config.toml
head_dim = 64
d_mlp = 1920
activation = "gelu"
norm = "layernorm"
positions = "learned"
attn_scale = 0.125
init = "trunc"
optimizer = "muon_variant"
lr_mult_o = 1.52
lr_mult_down = 0.7
warmup_steps = 200
decay_shape = "linear"
batch_tokens = 131072
seq_len = 1024
MLP neurons of a small language model. Each row is named by its layer, matrix (up: input weights; down: output weights) and neuron, and shows model dimensions 293-388. Each number is 128 + 32 x the weight over its row's rms, rounded and kept within 0 to 255. Numbers have three digits each.
A block is one neuron, or neurons of one layer that tend to fire together. After each block is what it responds to, as a language model described it from the Wikipedia text at the highest values.

L7.up837:131111147175151123125114119164108121145120111129122114141130111202175112106105164142108137143144071124158187080129124217138145127095096105146075161143100100120132140164140160134136154176032120199151134093143078084136147097179125097173119117154181169084095144113092131085078049147096093176
L7.down837:107113161134141081053137128113152065096132120125165103146146145106174118118132080130087188104135088120108134137151078119121142123052162098112116109100148163160156134074146126144135080157159083097146121144173085102102154149125128118139086085088127220112154135107129133124191156133077141160
L7.up1293:172129136115104107064085136167118170120097178117174104169151137151178173112164124129084182172122123160164092154097098099123166135102104061105165119119136141125137120103116109137119144113110103130077142136110123071127167129109141167157084105118104095105166179157143126124133173177085149052
L7.down1293:184067121131153124132188190126034136194082207124170137144093153101089143125164139141079179165121102120097089141051214099107131121101129167178067155109127114125112173214174124138075166150099115117096055102125155137198116137129157139115147161103116099116123123167139109159110079143150114104
L7.up1542:159161148115073161114122101169107185148164123125105168132125161116106141161118028172126163147139097117112109145124103101119097131110139109114156052105164158131095140174153098192149155159205138061150119139152179193113125122171137103124117113180080163182099143132127120121087105158120146167
L7.down1542:120164079130166092127162113111106144110150158078117112226157173154114101118123113065151133116153146110170132128128129189144116148153166146175159119098162124168064084140110064162195124178125076093192051108149193140178167173160129121097093127122121132113119151120095174050124112106110148100
L7.up1639:118138148138124145130158169160105114115178149124145125145146065139090150143076185082135149170088175183108104169137099147131193120086104113150164128178164149125109133089141141108128161077108122081072141100097135104135103132144126128144099122147098124114097104117136088123150123124139137120
L7.down1639:089152185139136124152122087147125114074119114105140164118156109088098140116174078087102138123155110169097102124108098101090127121076165087123133123145146153125099144150128174122200159124112139131072189128115121131074079119147167163049130121094105136072073137134110151171145089118115078149
Description: Word-initial D fragment. First sub-word piece of a split word, especially a capital D opening a wiki section heading (Defensive, Descendants, Disc), plus pieces like dis, (s, An.

L9.up303:122127145088182086138151154139104152125127128175129095107090144160083161089138176091139159118119131169184117140163104112106139154124124102099175086132115146132140166107103112136135134114136140196062088130157096097044076074133138117121147125121126143149112140167030093156068153165103127173
L9.down303:150131163165094143114129097117096144149123113105131123118139110116103148120074120155155134144092122146157120122030146154083155126138099143088112136100146094166063131146130142125156148099102046165164079173117161144082123113117113145124155128113074134088142149128099075104134077086160076169
L9.up594:121065131170134108094076085115161116216100115079140160160125066147126101089066077109123165176071068052089112150114112149163125149115126096130079117111134150105113101153180125082165082156125160150100113165084140089124139099146144138107153123136131176134129114170094162137166149142174146140
L9.down594:132076105109142159167092188080138119176111075145109143066135145109105067090127132146091181097175143120106096146087124144129136140173162076135135170143195163129095130172116159061177072182090145127076106176165146132088170126106058129106118131114102144107114102119130135143153097109117115163
L9.up1085:139181124104127119109131111089086121078132131126115145126122108110105059158175142079115103074117119124103080098164060054145117083106152121151139141173130094111120099110102137178112138089075126170083112136165149156165140158156139170150102055122153162144084090122101104101130146091141187135
L9.down1085:139171131118086127143118127137108180076184083166122140069186103170135139178109103113144147163179128083140137174144130134116148150122128132061092136127150147094084152141110166173157182140141137145161108118106171085142104102159166129114089109171103129162133128106123142083097148132106164119
L9.up1835:135090054138131117144049103152105072095129153085115127112088134117130135150083103162194137127122125137159116134181142128160103080063137127138125113125143142118063159136081151140142113117142121125071115106128150139082185151058136123157089143112169153136136144104135162080202125179130170149
L9.down1835:155089119091135205103058120141130126132079101135125095115145101093148106124147102161142092155083105167120104081081149080144126156156146170098066075121133102138064098162106120180178163148164130085079053166091167109141159130111147145143128164226125144125108167084148058112114155106043174162
Description: Table cell pipe delimiters. Pipe separators in Wikipedia markdown tables, especially the closing pipe at a row's end and pipes between header cells, in sports stats and election results.

L9.up389:187189098155122116093101111134087126104123162157092099149113134126147108125106142113141122122148121125128114106156105093152141136083141157069184127098130106199088109099098178112176156128152152160119122166079154119159108120087115123142087124095115154139161118102185184133097135068092138123
L9.down389:126074123139152090170114125093087118155152174167127107133132178170096120101117145109134166102127094119157148155087099120099140105116126141098138080130136119113057152192114181095106131081099133084056201119132039115101155153163146117101063127165116149100080134162136120134137119132150097160
L9.up1404:127123113153158117154093136149062101128183130127157095121162103091089108127203158124151125133147098174174102065129149104099053158143116145129155118172092118181087140147136076096127127142117111123154092220178117098129108172139127115129111162119131128126066128177150095116184116097144165186
L9.down1404:121123138087130105160096114136111154080121110138121162161095081074167102165112102109187143127118062133138079129068145114098140136129159049166123118184125115081140071161102098082166158149154162146151100122161135068104156134138118095141110133119124143126099124049159138174157101140121169158
L9.up1461:129183167099141135149153098149128158152205140112164116158112130093135113145126111051131141168096124145146139115171115129092150086130152102090152171173102099126090130191123111083083072097101140103197135136122131132117125136156096086076141182098075146174075115150130098097133119125067196146
L9.down1461:087176171094168157158100099164164142128078147118110200168117121073177089106102109161146165122081052117143120101101116099104110125195178122124175123130115064119111184182113070106052134121137119093200175125101136149097127141110092102181153127150171168132144112121123140094111063168115080132
L9.up1793:125175130105128126133119123164132186104129130181147057125125097101088102103195141119137170125136119122125094143116109143146088148119088125166142094178115149189083056196103157166154167159103185102201148158085161164153136139113074157100050117065098180115092150109143100155142179110148152136
L9.down1793:145131134122093141124157076161130144145089160181105141129119115140157140179146121135163121053114062161128150131110125086122148136101095060155095122138106083098082129150069125061141144128164170144171199152109215128154156179093131122157102098113129107144142106101131107108174066126125070145
Description: Surname pieces after first name. Tokens inside a person's surname after a given name, often mid-word fragments, e.g. Sand-ow, Allard-y-ce, Chen-ey; common in credits and tables.

L9.up8:106160133193119138139128117126130104050121139075124167122142107156155106106146130171095042052130061090175174126108149104105176161102145137125143125081129129122138168100152070131110087108163106085170114187132133087130093126107130154055131120134137166110053139111163049129128175111131136090
L9.down8:154132159129160111110129135108086130106110164117085156098166140158163109088119180156119078087077068108131140130056130118115145099120134039141137143175165093021081134093130200093163111072144102119147115120157087113095064147098120198173151144123129134084143116084169155158134136111124118170
L9.up781:144132113072107112193167093102163116127120161098147052149193178135106074157166092109106184124156110135166153127106142171108127170157123113163131141140148133072107156106157142171100101130120114101110142117133143147148130162076112108112161114098133113121170109115191157091168135101124111154
L9.down781:147112138069121143133136152112145109112125125187142157109130142124077108120108116115104125111125122172115152191102160082117159123163137105136185118137133108143145142072155149126079125144197160120151176129123119139125101108136140105122123099126155085130197130129123124116111107160120150107
L9.up1151:144082131116153141103123100112156119175141169141180099133137082122091109099153136135133178111127058112167082093184130138103109143131160064139156242144136105151155151116112162070160114148097105073123135118081080123084101095130180131135100104114157117122131109079144122103144133111147119162
L9.down1151:126100154171138125137077162105130097165093153091186155095097127113116119104127127143086134145114006123092130144162109090093157157085193198154156169126098131124155129169102174045081138135113118130152122112129143175120123181118184146179175119138126091160181137089135084105092139167131115069
L9.up1860:075145153133108126116138133154130151105101145108131076100123151154093126093125179175139170151158116119113188126211121137141169122142153146076167129109106186178114122100138138185076102128134153101153135190120108146088111086156137114160157107067103108059141130111124088065089128112165103131
L9.down1860:096137089140158140129156157172134086081114152120238161063120128130116135154133149141093167077170152095159185119105136106090139074077122091031107112175121129100131068076162133152087147161135132109159101144120159159058127132165155117099136113068092123105144136138092148190169137141154096114
Description: Indefinite article "a". The article a/A opening a noun phrase after verbs or prepositions (spent a, in a, receives a), sometimes other quantifiers like three, 300.

L9.up286:157060115117080154107116102163083166168127142149139083098164144160095104110019099137094114121091163149107140168134083095117173176131200115093168120118085131166141171156116104141172122117121166074155120149119052115139092170116180114109117169133092158143149137122112116040095156094145112066
L9.down286:158114103110127117119141108121119103095121119145131150124130169066142112087122098173096110197115136137132050146146110100077142170143148152126126144126072082155091139104100147126098061105124163214160172166237073108163147163138134176112150069098104117148173123191113109105133117145120103096
L9.up1326:118115133177127113210131108121078139041157096117088203127089114070117155077129142117123091101130157183147182135110125141160086089154146134143167224124125168173122133113105146186148118131132083109110147104176119085111102086104141116126131100204111156116082128156132143133114098104140106088
L9.down1326:119136157167100154103131174131105078120121096132136154092120156110069111081093144106106147131137037158078109103132139125164134132158114231084131124122095088116180104107109102138188094125214163078121180106175130084093130138119151142111104092143131114137089142074189121114098148138106157122
L9.up1392:148089161150147170130162085192139115170187098136135091111112113098142138083063185167102088146097165135116146072143141113148091149136099087166147201153105123160153128063120098122066123127138110104182169080132100102141158055116142133135139096181163149070099138171144109119100101136122108130
L9.down1392:130108114100172141111146138184117092061163169159125118156143177124155097136138125139119078184121081082109153098161147144111121155134154164132095118105125105129148123140156148149122103129131086084153127103188113108173168097158187096105086128145121155132127127147150107168078151144135093097
L9.up1528:132101117167129117207123100140128157107135090086122067144097149111134103150158137125113120130142180030166142091122099145109147118121097111139135143111147150095073086121155110187134088097097125160145178150154120144090126150139153162094114140137120170154115104160144109131069169175122136122
L9.down1528:130159141073103104114147085159143075122123114129122150120153148194056086061192149119163121076127087112138093073089153123127100133155170101075134089157108121160145105077098106112130178112157112060128169054129126104161095108164138118101130173141080116066107117152163095144092133144184136128
Description: Mid-word fragment pieces. Word-piece fragments at the start or middle of a longer word that needs more pieces to finish, e.g. ent|h|roned, dis|l|ocated, trouble|s|hooting.

L2.up852:143155109154150081067154078134153098122134116132156103121180166093091130093162131140175158167125176132138148122078112154136199182159173141063165094126096130130111124090135117065128112090029129096170157081113185108142114095139195091110054097120173137159189147139171119108122207125131166110
L2.down852:135122113214099140117178145119088114142100106068107099122140190113137146095118128121171145141147060158154113134150101155129047131064167128126122179164131098087174077127132065114169099116137115201087114113093082127116115142164142123115109167131097123101109137076181088100094151109135187131
Description: Letter D tokens. Word-piece tokens containing the letter d/D, often at a word's start or mid-acronym, such as FDA, ODT, dodgeball, Clydebank.

L7.up1160:088141133160149190145161184123155157135241108139131092135122161137121089143099121070119124182151109153142130070050145157132036150159126100131125175124066132092128127127076145223132142095173157161128149076121137153134151133170134163085142124178096139018103136163164059123115096126172091143
L7.down1160:166163126105133136143154139111079137136101166128104124138136092157092145125181170123095145122110085102133065140102171025115113091216120158154153117126116122105094150162120106121110168075134096111139142128138135091073133188105074186128124121119094097169152111102128156092118194105093227140
L7.up1245:156166124070104095128149064094160098120074082139114117138129143130201076138167161121149109135070109075105097170089168130115153089185184173142205113126122135135109132155118088139161150095134170109135096134085079112169140162150140167121150115151135117138129146127139052115050122131101119137
L7.down1245:110182133160136157129134131173108186178188125077078076110165151141089104118167109088139113098076131112098180196141087133122117105149134075083175112127138110148179120103179070171140146161106105090167168147148123135100171049067143130135162131087079161165155090135171186116180071074147146099
L7.up1546:100189163114120164146139083075107081142150113114141135188095105173202163161125150046088076155089164083095129093173137152119068119225123153089136153136086114106148084091123090135128141100109115089133130165174116145082112131142097099079129068101135125101161109128127124151112150157175109108
L7.down1546:101095131126140111162117122098125093157118079124173124151149150156086094148114143084150159078121171182129147182081113157110176144187118173153103099165134164096127131103156183162085141115100134039126137136133139155134124137122139144126203119141164100208128117180139080064099107128124179191
L7.up1854:113155108126065193089069133128135079136119132138157098123126118192122104124063099085100159163122153126168141132076122098146075115115156135148120094130123113124135075121096172168072130084190136146182122138096147122139085194165067145103129105117090168138160077127119082172132189082121165125
L7.down1854:122143120146150127188148125171133191075129102157093095148127125113152130119153111103120111157138091172157186109106188180118088172106133136197177127072149116132082123180116089105078117129128121113168073096106117135162144182098122097121194147117140107135116119150120084116121095114189134073
Description: Passive past participles. Past-participle verbs right after was/were/been in biographical or release facts, such as released, signed, published; also City in club names.

L2.up1079:111201156102128115142152109124099094119125149125190141117131132120155136117097132147094209105150115116085133144068120082181085143140103078123115132113099149129170149096190149087127104133106162113194135165084066145189079109117139129113127130159151108136125124092139102103107132139114172077
L2.down1079:153139178153121119086164106158112166140089082117105119091129124170146096143132135177157140124132100129154119126129115124066147185070114142119152086134082164135123202097093108113143175140120114127174160114104160150149092094134079174180069148145172106158102165104172115161143112149100140129
Description: Markdown table pipes, word fragments. Mostly markdown table syntax: separator rows like |---|---|---| under headers and the closing | at row ends; also mid-word pieces such as ud, ier, ot.

L7.up127:046106117137166111172106111077084120101153140089114136125148170174144124166070181103084108115152132081098118094118125111118151147131132129131135150124158113192146134092120173132137142122118118089112143109130123144123099114142133164179163165165141169126137099104220107104122082120107125142
L7.down127:081021092155098102116137126060130156075099144123155120110094140158098131165112104107134124120120166186139125070175086176088151131095144101118234145113132110117135103115147145182101200170114159130143082176119136136130131190090168138156180142116123142096149040110234134149158113095147128106
L7.up379:127091125178073160101117121125092083117135106109106153099171180167173121155110203150152130168169126119103106152115105193171165182099128142102121136134139155197083146128094092107183122088103094105091131100115200081153119097095149191107092133174086148090144107067165097080149174117102132179
L7.down379:114088080128169101159103143128157085048077083150164145158134169115152071127150123131144149121097135163157078169112109185172180118137114126116060155105163113135120136149150128150091103107128142042176115100107210102190113144117172162090158136073147120126136078124167097065119105153058008099
L7.up612:141093111122129151151138163159086083157129145092195106135179121138134090114123181180125139103119116134161164092125131194136155114065097127100118152128140127120104105085152168136130113168133129115114151125165173138062066003133110144132175077110104140098064087139180154177138105123136143139
L7.down612:174087127107114126165089129139094128097091141118139122169116153185143129138161132105173110169113160162129131126128154136105092138141126064137113119071128145130082165119153122125117152080164144141108087064091097164112109168089110152107133127138107136103178108178158158169083119161166093160
L7.up889:106143186161115055137104144135161147144129107074134112102119112172129042155085180145148113134107127171117181127187104126108152153075161165099127141133145103108133126153109089092167155130109142138125128080129164137139117063102130153080101133076056096097115121145170192094078181149064137105
L7.down889:117073179126123144068094076160095070143122131196141192128122025158158169073127134109100110130115127135142102130128179147109093146114070144157161173096179143147135138140137168145117122132093117053119109121170105170137093095109116123125121128165124078122123144126197150113118140119166196158
Description: Indefinite article a/an. The indefinite article a or an inside running prose, usually after a preposition, verb or and, as in with a, had a, and a.

L2.up469:126106135160069107112143156111170158157124137107135092099191191083210196123136120113105091209121157141118071090085181143137179132181110105136136145122111106163143167052134138135155102116115122175090161098111126110136140143145167121146160135184082087152117194178121142089139128138156132126
L2.down469:138057163166100176155154134138169185065121164145143113149167163088135194111104107072140160199135116066099152099098144098121181189140116121091188109144096089135095150130098131112137147151148129116104169103161131151141160139156144088111152102133096115180083123075120101152146107181123159075
Description: Word-start fragment after bracket. Opening capital-letter piece of a split word, often fused with "(" or a hyphen, as in (V in (Vicky, -Sh in Sat-Shudras, St in Stoyanov.

L7.up19:112170145152056154174103143131092134099190121142128139122084139096122145098094102140100063148086129107124185159174119183132097160143108139155113144177115102190221151116110109171216128143105123124128137093098147145171130106143133171139151124146170155093096204109088163056125134142111102088
L7.down19:146072121118129084147109096135126138092107095124114122147095111238124103140163186140152093140168076110140136138153169199128117152122144116123114175142176134132068103145101164139142112141152115105117160119085133148136113075171140090124046141174174118121140128123153194049129101110120136116
L7.up214:152143101145131131131087092092186187104102117125171109140113131138137170130149142121101088088173089134094153126170079147114152107073124133130213146126157098120174145118144079170183095149090127116162142150147093095136145088155121158135105164125168131134144161160170111151180094116082140156
L7.down214:162158177152133136126089156152146094151187124104116181117096220184128114136108124134065137177101111125153148123093145152128143151182151117116089104131128134121107127141141134105142091146175130182128127199108132103103132092110165167074103159138117092132115063143169097161071157093172075126
L7.up291:117102143115091086158114162126173193149090160139167105118119161079123068123119171157209157131182079118135131144111158113144160161059029138170169099131120099154113070070155071136126105144096151137124163181112176105148140078115119164131132170100157148074175150163124072121079013100087118157
L7.down291:144112128125097153178153142098112147124126118117140130132132136088137108095119102126125114136153139207135198062123106147122180066131209153172127095132056130091157165145127143136149141128084094160099132095103129104116144112182123122144104115095203074167144168153133073108105093096177144146
L7.up305:133114146094147145160150160070156152165113142140141119097096117100136073130155142162093106098075100094156120123153110171105123119125136109100152087140111138120176117100108163195106156110156161081148199156127158119145118161116147157170184121113132102133139138190096173175103157091070111166
L7.down305:115198117157131182107126152085166146142187162146099068205113125052125126087130172117157122120150119109108135110073158124131078130141039143096144082169145143165101109156147157190101086150071134162077048104118205116110132019139125151134094127155144132115099164139138149133156108101124123159
Description: Clause-linking "and". Coordinating "and" (sometimes or, later, even) starting the final item or new clause after a comma or semicolon, e.g. ", and each chromium atom"; "; and driver-operated".

L2.up1317:168092091177190175115141120129135108136146154108170179120079161110137135156120148113056130081138112115145070114166168074175100142130085126101140042084136102127144097129091172081143131172086121153142100149118171114167124094135121102124164122126130139080132079134161076104167201150189139102
L2.down1317:112129082135108135131077115155100134107104119129123106162118118075137143121185166163098110061151136154148079118156133151105105122115094168103141122147102142086112142121119142129108113131131132115137156149113082126152108114085136138140110137167157155181100063108165113123143111137154159115
Description: Indefinite article "a". The indefinite article a or A, in any running prose, usually after a verb or preposition, as in was not a, in a, earned a.

L7.up55:167093133110072132174149150117104140131095132133175131085148121146123159065047116097146123106197138137132116112106203135143131105176165093116095146169133162066175166150147121142141140162104115068088124125069161161137155160135118136096124138110157138086072120158129107053170113125170135141
L7.down55:114120122149077133137140124058136130134114123125148173121192079186146109117154120131140122140144118163114112200113059113149100134096096112124140147165154085109160041075157122127092117154132144113071137152151192144054143150089122118102108156131124079177102085121181160109142192114154174192
L7.up263:122068150113113123086127090108118111093094142132116141147154166100108139139141230147107133104144140071162136136165184152134099164111181117094119126113128107157195111075088155174082086169106119118107209194135116160141126167159136138180114119146131157163089120128129135148093071126131127186
L7.down263:148102145085160107149137093085171179150134115187176198156109154125149093084068146148106135115188142134078090148120211100109152139158096173168120152098146144099178113129150098131144032114070161095182137027180116099106113122133088168135159096132159179152153068180172104144140175133143093159
L7.up749:109138115089123072160207119162137125051121125105179170076146131152057099091129123186124148152124118179140190167080091087144059128112115121129076117155160118111168201186080158109135114112184114107090152190090142133133135136111122112082113152126174146134109132121140135112151153148102145173
L7.down749:140198168118147220077085129128096139155119139120115094101115111163120076134121089137100117129112029124084070178092151126146101142194130075111093069082124192162107104164152106070074130146158105159116131164086132134102112184121134121154123124130152094116050142145125155135112101154156112078
L7.up1104:125137140137158156115210078129182181156097155120112121109154169098153184115099131121146149091204152188118113101142059073123158172069127145124103140144176121142151110091123148117101140169108119088077123137096108172066119087082178109148140120118129167106123164111109113142150111142104136149
L7.down1104:117168137177129148096060132123147105107123150113122117135151142139166116132100113142114142200081121143052115086129125116059082165148099093129166173093160117167146100161091111125102099096083139132147150074106160147107080118136184097106075071179146137130104137123131169128117080136131065159
Description: Early pieces of split words. Word-internal fragments just after a prefix, hyphen or first letter of a multi-token word, e.g. deseg, self-desc, re-em, well-con, also foreign words.

L9.up76:184115109123130073108137058152125114102115149099049125119156111125108102135149195121152081161100106085109086114123088110085209085175156169132113136078107219061092156063134028116143139178145128118130153112129107136132121120054146122189071132143119167139195148132143101168163145121094150117
L9.down76:145094115145092115190144158173163133130194111100140136172122098152118074133129096123128136179149124217115074134089156092117154112121156138165105143138046167097090153109092134143129126130086125109083128135143118132148119180079170172214104102100036133129134152102100146194143117105110125127
L9.up992:103183092109098174168138166118129141103137129142140148104130140145122078197088078149083153175122122117050128119123125183146143133130177103166131177108138141151132136141088108104211099118092106121109142103154134127111125142125106149112102152121105143114160146172068134154178100161179118129
L9.down992:203152161197111141172130108167119169113126109102141168107126162117135106154132088128108125161063105091104182100119180088119176146171139141141081191104136118127114148148121105089127120169205115137136062106153160146066155095189121099160141140150142105132121109129151091121140122104078138149
L9.up1154:167128112115092097109108097099135118182142100117234123097106143102140142090105071091141151166152095134176114057134188137114120156106168125106103144073160142090155109139126118107075074123148074148098107142143145118168101204105173136070088163113120130134128157097164069140164147155144107145
L9.down1154:108108126118099126118133135128084144156037109097153109120158141130164137126120148172115112091110135079103115093086144158119152113085093152168083140083093092177188082149157153112165080173090171137109186133126127118142155132125118059167155162097150104089128224111156129130114113119116126129
L9.up1796:173137118111185090177102081141109172225236094106143092115080118126098086147133132124086072151126142123104163116133114088070106121142179156192112188109103152132164070115152146153115114118219171157125185121124092167107138096125090204171070141141123105113188121065091110169128131098185138054
L9.down1796:141108132130081073130113130140181108107174126146164204177138113199140138153085142120210167111184165118140120088134163055134142131119131155084152060146112099103131160098064089125166106138097088086131116138126115147116153143132085175116144150165142087174101119096162120196106076190091139145
Description: Verb right after subject. The first verb or adverb directly after a clause's subject in narrative prose, mostly was/is/were, often before a passive: he was linked, Miller was once.

L9.up297:107147103149125179171105174144086198117133114098124096115126138133194126129100157137126124120137145098117153117177152175128173124109139109173129092118114150200171102125151237140059138146124046093128137152107132123086162164178127116107169100140109095147031116147125110157130132134140125168
L9.down297:130113117102150130097187095110107153138126135093111072114132164107167157171084108177073092144196102114089155108135094156136086095111145110186133109103123123113092128119031093082112139122077157145125148143149162161128137126168073144103094148121138140119140167130122093129101198151122118097
L9.up1276:177032103106111102109098123127144077089147101161137201090093118105201096145106101142119098142099181106149107048105179166077182092108135135123142083123157100128116126180140150215163176197167137118119144104108092091116109117125133183135128073098137137159123167124115162132101142157133169143
L9.down1276:140108073138180068149111121092090139129138164139112144184149160109130139171106069102139121102103134167098110176139172095169207149126100165100108164132176168112154227100108129091143141151138102117151134138163138035145116157087140173120122127101102121207136145119097105121117102125117180155
L9.up1586:154153116145133114119144110140132129201150140141185096111136119156179129127101082140145164153166120088186116129124137136109117115132152104135169135121097134130078091053174098164175173126137147083185088132055159117101155092146112165145107105139117115154118148115152097095100096093122150106
L9.down1586:098129064115125131061110146138137172160114117136073153070125109102116159149125103113077132087076183115097151126150105158148143109156144109152182107130072056117122115133064107005195118154163082135171139160119126136145061121118099140159136125117161121142086172155163128135148090131132150156
L9.up1891:169066121094131110117131126143138175145096160105146142188104168109156172092130136206148121101185128121100083121157133191085131143121085210157175114118147160100112081133063126156125132110084082100093141120129100142079190142116160135114164100112131121129092164160125176102142114081148168128
L9.down1891:065065094189106148157087131076088145146106149172203130184126121065091127099164092121086117104195195156104178142112147121159147159131057109167170141106153145120120105097147117155123123052127176084154105137124116169135087125112163102133104084116079153184122187076137123165096053150043191118
Description: Coordinating conjunctions and connectives. Fires on conjunctions like and, or, as that join two verbs or prepositions sharing one object, e.g. saw and heard, with and without, within or around.

L7.up122:107125131103169120079102131161135124145175134067133091093128100137172107070150145108124130131079141176115105156133142118136148126125215093172130174132127119098170130048081168082139119132099116123175107151138138046151106143137155144129090083110085163084098121145139141059166130162149145104
L7.down122:118148139120122140170138110047105106119156110090130200141131098122074142166146190139117131133125120153136225127127201178123141128170094145078123089112125146148128140122161107084098185084079059151041107153158119144174140094118103095147121115139141098168106114120178064161077122159068085093
L7.up665:113146078104150142148146157144138190129182142129120164099090063078118110089158074196148143091153180129125153124097090111083073168100105118159077103181143078162137058161162138122185093110131142163152109072130130155131114153096118130140113121129144183153099127154118179114113207113155139162
L7.down665:125100085135121181075155124138177190107142143143057140135199140092206138145147109097117110122107194088092109140039153113186102133129217043160152143223119152158067106177129114127127148089088121151074150156099146153099178158111137139124152118105182124232142109132124108101095107125068104168
L7.up785:125161118113150093083048120114132179117104141118161109168093092136150133137132077098186169102072198123144114150127126166163088216136132107145125178084142119155176082167201080201130126168053165135092155124101120118100130108127152149104141100087152162055100114111133131202116107118118141138
L7.down785:158158155153144129222117118128178056114170160133152129139121103114082141183168094148145174145063169097134154120105175149128121163119100114095129101150156112066108107061095150112127182124125199124129164112129132118123134161150122102157144124119127139150143137135164102173117117115108056109
L7.up1828:103194094164109060138085082136131146143133087127171145182081178133084176120197063111163107163132120118149125174081123145112070138116055151140095144146141109176190086131118106157171149129102114100118118166126151091142162140098186091087139148079168152087113141183125112106132132123145113149
L7.down1828:137157122157129141194083143103113123140095112130104106166205138068110115113081143069130162092111117114127090136143116102133185138145110105150052118106085124166103132096154155123061092060112115091124122164118177093132104113143115102146161137111149105162124185103154114151132150124124112087
Description: Name-ending word pieces. Final or middle word pieces that complete a proper name, chiefly given names or surnames in lists and tables (Kas-umi, E-well, Han-ey), sometimes place names or titles (Smith-ville, Oh-ake-a).

L2.up1734:136087179086117122124124160146112104148177109138177134093136103125128127100190151142096089147102116069120091140164179105094110128108123112192169123123142130135119106082117151141099155147107107095164177150152120135146173088149092144084134156088142142000000138167113160143161145103132100174
L2.down1734:153170120163129064157114140167176111141136128179126102137127141169096180142162160113151178099118132094148107201150138125124078181180119140090094083123112121155102172108104159153078110132160113088208155144107123102129143075116131075113099151133135056126087115166146089114123145137142127181
Description: Mid-word subword completions. Non-initial subword pieces that complete rare multi-token proper names and technical words, such as Ol-ney, Archer-field, Cottes-loe, paramagn-etic.

L7.up518:202093127162104208083181123131108092108107138162169108150163165135162104126101135168130162138196119132090112131175162136111123123136208085125087193154176125232150100226130065071070151096099158093137174194169088089132157199085152123139124096141133117163083095157196106194118134140133137175
L7.down518:112099056124144123199177133119111098127082148157097135124197178119138181133132124130113159111115081140115092115077108149086166146170122120179137134122105164076108149127117100147157163158096126101111119083088159092161158070093155053097118064118175087140070117115086121187081195154171129149
L7.up594:147180117118172118163077145154130091097125101153131119100095143122130119114182135112117117147159170212165143149178182119201159155079109133125132196113058136097120108189100082175132180139104136123096151094191124146114119134124102160147101171064125128151086129131139116180147134147129075090
L7.down594:153114089079135102099165153136182152144202130143066127107132162140154156123113121086158101076114116130142066112128124226102139074130135060136122126167118122126143231163135120101187092194065118152041105117158198166140156111161134175167160110197142172163111116131157140169068079108121169118
L7.up1603:141128102113126099100142082157117096097092099158148160109077159052160106149154074102156173156141141184089136141110090183120123110134117122085129089111127134198121119212077122083127074147170128161108175195131120145086119101107114131131079094071162156114132155084151179170103129055142135144
L7.down1603:136118066162121161139129165102147078103121144098091167169159126084106116086112140075153153154091125140134084161114152089096117098176081109152137112147180186137088158080085142119110108113115080135153176136207116113168111162103137123107104135151124093126153159060105112122108140103128115113
L7.up1609:091096145142154081143159186101128135108131080114108143125125134174080097128134175093156126192133104071111119131179157195098158108071077072190155128110128142108108196088150106146127109146143135123152110157143135114183166066151092104137136101111171088175094138105143073110129075135168110160
L7.down1609:109121170153099146133164124059107123133110081108111158144136114141188122112088111103128149131158100120110103130145210087128165145104122200178164148118102161096104156118098109128124067093100108155097104108139154131096113076184098112133091146140170199164117147125190135114088106117118160078
Description: Table cells and hyphens. Pipe separators and column headers inside wiki tables, such as the L column in W | D | L, plus hyphens joining compounds or codes like split-image, Ro 8-6837.

L2.up1901:138117122156089170196159174143146140155135136154149152197107103135142122123115133143124160186086150122171077124162165094152048172149097077133123121131194092119125076092116152112121158121101076133158118171118134113147103090198151170170147094085141089099084161175117167072186128085111084062
L2.down1901:125105098193129199171104116163129092139142098172084080171092142121182096073178177124213098138101122137178081097149179212061095155143097137149093123076145163060124137139113171164125145137119099071088153152084112118158131125193137131098169128145157080147117169115135178078133133082130153148
Description: Coordinating conjunction and/&. The conjunctions "and" and "&", most strongly "&" joining names in firm, author or institution titles (Caroe & Partners, Music & Fine Arts), also ordinary "and" between nouns or clauses.

L2.up1821:186198174115131091098113118148124151120111109156102100186071126157113111133115128167075072159121130144152106078093069124087157164078195110149094145131134122108108177131127080088162091096112164160100146101119135157127111101094097131107095168180099136020183154128122187121133129139114133146
L2.down1821:113106111107130081072111133113107137084123106108121101143112129152112126113166132076193101148122199103129152090146066155074115102059130191099139135156101149084115137187144115147136109150117162121105078124146141149150159106106090136100098128141068125126183154125114158120067126118126158139
Description: Past tense and participle verbs. Past-tense and past-participle verb forms, often the "-ed"/"-ated" suffix of a split word, usually after was, he or and: coated, subordinated, established, returned.